config = dict(
    d_mlp=448,
    extras=['capped logits'],
    beta1=0.95,
    warmup_steps=200,
)
MLP neurons of a small language model. Each row is named by its layer, matrix (gate and up: input weights; down: output weights) and neuron, and shows model dimensions 0-159. Each number is 128 + 24 x the weight over its row's rms, rounded and kept within 0 to 255. Numbers have three digits each. A neuron's up and down rows have the sign that makes its largest values positive.
After each neuron's rows, "raises" lists the tokens whose logits its output raises most directly, leaving later layers aside.

L6.gate170:158127103127150143115099100123102154073132174148122124110143128106103141152159110158084128149122084145067068133178144133150129123125170121133131113129135129127143110118139128153102158112141105107089121131100132147099153116143132128150143138111094107173100141101104121150084131144164134123142159118098119078113156082140073117103132170118125101104126149152084119173102138137132122157122097157103120130130088139083158127179135120160110099139091143136118132138119099090124119136114149
L6.up170:175144110123178166141160130164115127112132155088117145156186150109145117088124121160137181104107103099100116122124163136166162078117130108112078111129124162131089127136126151112111132119104143108125144113135127111136142125124091140140135133060110166118102133105076170100117150170120146105138103120111096093132101076152089133093152104146131131114120133122122141103145143153108087154128124135117185152121121144143118116148171099129152116127109152136149125097133106135155157132156142
L6.down170:066139108156131156131133129111119122141102149133161127181064080099118124164134104156126125177111127127158169093129139139119156165137103128111111157149149097156134099161108129146122123153153138123161125140149129169126131154119129104118122148118136093126157134065106080132148132138113077188112157145153173109120140136136148131136131133116102154100167121117132128140127112076125148098130112104137144108095145106132082136113150160106106120150158146070109126153137156111164113120105136
raises: "th", "led", "rd", "lene", "lou"

L15.gate379:087112128105151173132115099139162111178111103132092140107130180106110122132150134129133105146108154120118058130156169141141123153084155116122102136154113129119097088124098093176103133137111158157181095125129161120126144123112124151129153116082096116130105125154097126108149143115127104145131095132181141103108126161173152147131151113121139120166143144093142149116110127117102122146130089132101106081098127114091150088167155107148111124130093140079127150118143141165160122120131111
L15.up379:105105127157116149086132121142131155161092117143129087102149122092138136145153100126143071137140113136119096114121131109146162180097150122127082123139143165066127111113127126127090141132142136127173112095096123114115096125139116106124121150134139149143084155127128117123099110154144127117133133119167129157087123108173185170129120130147108103154108112115128123085159098086140146157118134145106101136095131079142139091127110148153084104148121131070127137099153134173115162167125162
L15.down379:143170128131122133116103152145111118125142136169115136150131126119134141166084110107118159138122150123163126082134134122127105142084126136183075089182148155133107129118085175138146121130086109146141104112181142147171123148124144128135129148108100098078120142121132117133108124132154118089120089103098142126113109164095150110107085127140112158095173118099120118142137134114126125106147165119099159066174154142132087188145143124137127142170148146128117106146117103146135100144139097
raises: "s", "d", "si", "i", "tis"

L8.gate289:114141152144159153120143134132149145169127133114123151113151131147106132125143173106139111144170136119125130138184109131147127110157090149113127108139165139146124090135179076157128140099169107165112115119112134157157144142072131127090151160154074103175128115118147155173090093109139133147138080129133143164131102154129085140164104156127157111111101087142112108186152177176132131126136138126158123125100137151094115135145132141115135153139090105140126099116104135147122138103124165
L8.up289:124141130140129100161182119132132131125135142138143158107143112123109135140090118133100047169135202169113129093104141108110151114112147180105137114158141147134135143178116124138110144136169120147118137129082135131114127111132161059106137104156130118123109135132139127126161133091091091098127114099120115133139099148107082099119097149121116108115114146087110145138116146125151194132109110111131136121139096076135102146090133114112135169109117130108104123143144177116119083136133156
L8.down289:119131145119173150114135124138123110203159136154108149140099151101160120140144154138124088082185100114109132130180119160142104122166086174107104062119178077111106111125146114134109096107128133098125125151143150129117112183088111150094090125152148152118133138118122149130107093162122161174125113124165114151117139128144164144161120141116166133112111115131105120152136157084101143132126136151172143140111149149108116109112148161110148114141110138135133130122162142150157138128142120
raises: "ranging", "reaching", "whose", "ste", " others"

L15.gate56:173085096096126149096117103108124121109104124135136079135125130109136115145158156107159121149112104132156151133150116144124106121117110148106102142152157107100142147156177090154111126110146107168149157094138133143151150160126141127148141118123102139137105111123117169154116140097125118139124128104182147128169125088193098126150103097110145131094127124105136173147124176138119106188121133171142091110113155111115128152154123109126082145181109105126112142095134108141098175141099085
L15.up56:120111175111077125120102103117136118132129091094102134103135116136132137105108148133143120100135136084138114167118146111138160131107117106092129127075121115126099125101136109071100117101113112137126133191108138104155120118091093130109130104103148104163168144172145132144132105114126112129097073145154104146120124086128094127102155150148100108084140086116124145136163118143135128157131103138153115093157091101096135140143118190157117118169151120097176104128093149143159145146127092
L15.down56:145151140101167131126133106106143129119149122123150129103113148129137173142200122118136123115114125100099163152124126106118159098125120107157140122147102111095171142139105183144143139118120142094139163105115123165096112169142123103153136140116105145105092120142154137093079137109107112094126136157157152135109092135175117122143088137120127075147085136115126151143114126087182144119142095168146096150147162137120160056144099099142111117160140152099136121116151120157121099113118170
raises: " (2020)", " (1994)", " (1998)", " (2017)", " (1997)"

L5.gate440:145183148105134129102177134146148145123135096146109131075126130110109132143133085095102158111127124127117141149127126185144152150083122124146090154131115138135135142122119117126138049128107149166125076130121114117138186098120095092113112118090133083156146122147127132133144103141140092118146097120102129114084093123128093132146178150131098164170141159133122105129127141091111110149141146116103148101120153126161126154157138091151096130144156168105083102120122097153144150149140125
L5.up440:120086091133112124113130138125119094110121069142124142131118171140067084134120139131130126113160138125084100084122122073130164129142092142122141095107075130119133131139133096139124090148131146105114145128155123147102109134155182135121145114094123158108178091138128114160107128148106090158127141173105160153107120125153114167113145147125076122118089126155111083148164128158099120112129142109120101161113093144117146107130136129149169119148103144178112109137114139081109152123156109
L5.down440:107114154095148125148111108172098125143152131121075127109169136108116189150127102147077154129128146082144064136143144121084164114122159111105109154118112121156099114111109144133134097160104146110093119128101118097097149085081138131151109134100110126117120146119104152147122125152144093136143112112095114091124148175118172099134118169130104111120141108100153128125123154117175136159103095150092168093150125097151128146130161112114097124152150105113131092092104127129168139134137128
raises: "s", "ship", "st", "ın", "osis"

L15.gate262:149131180106127167143107110125091128108124123134127144110095113185141100147145122128156107121126119127091103121156139125155133116099126140108096130140171116130118157101136119119112083135139151165113154122172130141107118143108100136162156132139082068164118140128104133140121135106144104084098108109152077144131147104093159144148118113152147114072118105136079161131128170103143120138145143129173106108126099108131206139146155129107157171143154161085135162140116121153123124097145136
L15.up262:136161149117146150124142103123086109160105126112123121125109101187098121144121122154140153126122145103122111101152157130130104131118128139118096166121167135078140126075128113082118096107141156134138157116148127113139121162156111110160177126158090077110127122125133120145146129111153083086102095107181087183136114128071131110122130109145146107098150101081116157135146112108132116171132149137151095117136073126149168113161154155125130117134121164134151170165128103133128130113134148
L15.down262:130102137137107136091117125121140109139153135129101149116136138115149149111107119115145168110170142116102111145133122113125103124147139070153108114130149152119166142103134132131153119132046129123140135148110144141144178176173125152123090167115127099103151136107158134123116122137118141095150150130129152142141090118132232108098130096095077121125099144097144104136149129132133150125120123110101080086126106149116103170188138114179116121101141121159123105109159113125123133131109154
raises: " A", " J", " H", " M", " F"

L8.gate131:159131133144131146136129130148126142132123119117128092131113144176148165123066155131117098143103146101113078119134088112121125120079113149085157140127089156165130127122139092138118089172214150169145133109104122110159142153127155168078113135156098143170079181129160120100119186116149129131114132120116147129147146112127123158139123129130115159125125104102157134163138114106121110110155152140182145091137135127103156140089145084096136118125102137122122110153113126143122126143129125
L8.up131:162127074173085171114136114114122152120179132119128093141149174195154168145131143124098130119128172101102135154109124131163158105121110133120122115122122141149147138114154131126131078140118087157157121102106183145127135129134104147129138133131108127118131142101123140122100108089125183161146172129127092106077130100121108164136112156131167118157096116088136143141108142092125126125164116100134130135096119100104119158090089102139137092132104118141148099103129128125136090135097170
L8.down131:136177087136103131086078165094120141096141155093098149122160112134106078123161126126134110105125130104140167115117134146148086102126129119127140139125136127147145175168121125180151101075145127124121144168143143130130111142131131142119151151117154161110180154161138110160142129069085104158099168138097195139093135128125171120107090126139116121122123150105083098098129123139114111140108142141140129145139134098142141123110137153144158094124156124130134149112135171091115124093129157
raises: "ed", "es", "ema", "ible", "ib"

L6.gate185:110137126135106139163130098103087142125164130123157095103110141113122109146143146136121121109145152111142107143103162102155138123088161154129075126149152160131168113134123141129085107110143151160104095150142098154134168108084106133143097118084103124132137092096072101160144148116098133123165125126076142137096096130095172117106140097102153140093094143161110118157097161149073112150152161100127118100125098139142095136116138104145126135128105145109171126099159135126141137132104176
L6.up185:082108122117119141141097104135126102157126128116127148127162156105136028140094151145112129130090151124089162089145106134148110144097139082149148096135166111101098151124116162072140147143126130161129116139149095133101119103115097142179119186158129142119151128142177145103096103147142120135091094151132151133116096149127121125107068101132147114133147111149137101140123150163123111081106150139127145159084104102102114126107133153112146130108130134147137137104133112114114128148131167
L6.down185:091132134071149154157144138145104066155163149133157123155106130119118140150146116149171146117123113127123095121097152127131150107123107110089098160138128115119079123130085194125085113115138138174141108111165088121140127158119163111102134142134141119164131124096076116152136140128126137119109183101117105128104136149102135154084091140115142146103108121138094138153113104136132115126152141099114118150096144147118101099081135110138110092160077126093127125091120158101148094117099148
raises: "atory", "ment", " its", "able", "rid"

L5.gate304:133064146131137082122107120076145105099126116148161155148120136145121083105088175135097136123147147143071153163129116105135132136171134110140106132117094123115111130149093123112109138141146102072091118111131082099131120146175116130129159179131141097144161071156163154133119132149122108091177148111121137130125129134153140136102096089153160132092119106171147149141122100129150123162134176142140119157113128090099125119123109138144105127133100132119104127127099113091153129136108162
L5.up304:156098145106105110098155122103124173114117110101136091135107130157130152109154114119096116156121125110102138156150097131140117135181147147144109181098105117097127126161113122065107152094138099142097156121126064101124104117153116114117156136145149105169133104153196096128116106118119133130119161175132119113168119094153098136148124140125122127110121105135116177138129116126135101123128171140147130157172153124161125064146125123112110103151104163148119118095136101127086109097126094
L5.down304:122166114134129167124165146170126098148141136125147120146147120138138121137140126112137138168139197133182152092138151108119100149093138117119136111149149128166135105127144130163158117117148154134163120111175180144125105095104140097151096106124101151094117182131102149104118146122110115148091121091124146134091150165099204105143142149107143108167156157129122087108135151152127148097139093114105123114096107180108134138103157122156121116120140094127153097112133154155115138118124093
raises: "s", "ing", "ser", "ry", "ping"

L13.gate67:137150148155093176148085139122117134114137133134138139132137138119136124148153145111148138151112125115116082106104120119113084125144123135120153097132133105095117131128147104094142150169130118169138159158096127088150143089175091116137141051154119117148143140075122097161125116106103058162144139153154129106123121124160106162132127106139123126146159139083124092156114164092114094142119097092129155108089158128165147129127144166129135123112128123070135144150124086098139161139104108
L13.up67:133120173099131095121117104141153142133123094125134138094076115156077071123142128114112142139133107092103080108104132091156132125119121134121087140143103187143094157136101131099127083172132150150117104199153173143171107128125100119115128097123100139130137150143131148156130062119135103122123174103165100128117100091133155114144131138115125164145107145123108140156116101123116102105133125154107140145146068114134125127128125122076145124131143116140113146099130108121104147091106158
L13.down67:100175162152078146100123127064129107154187174106124173142102136144122107164180175122138115106082130141123120077124126114093133139171110107106153136124093106177130126138139104144158171132088098116108122124115141127116152129123148148105101124140137128109123128117106105135154145103123148111157112125130166097130069140148122142144127093141103117093140152132115122142141146105120111143102098137097173089075104128119167153137149133173115116152144151128109102141107132111120126121136154
raises: "sis", "nce", "cy", "cade", "ther"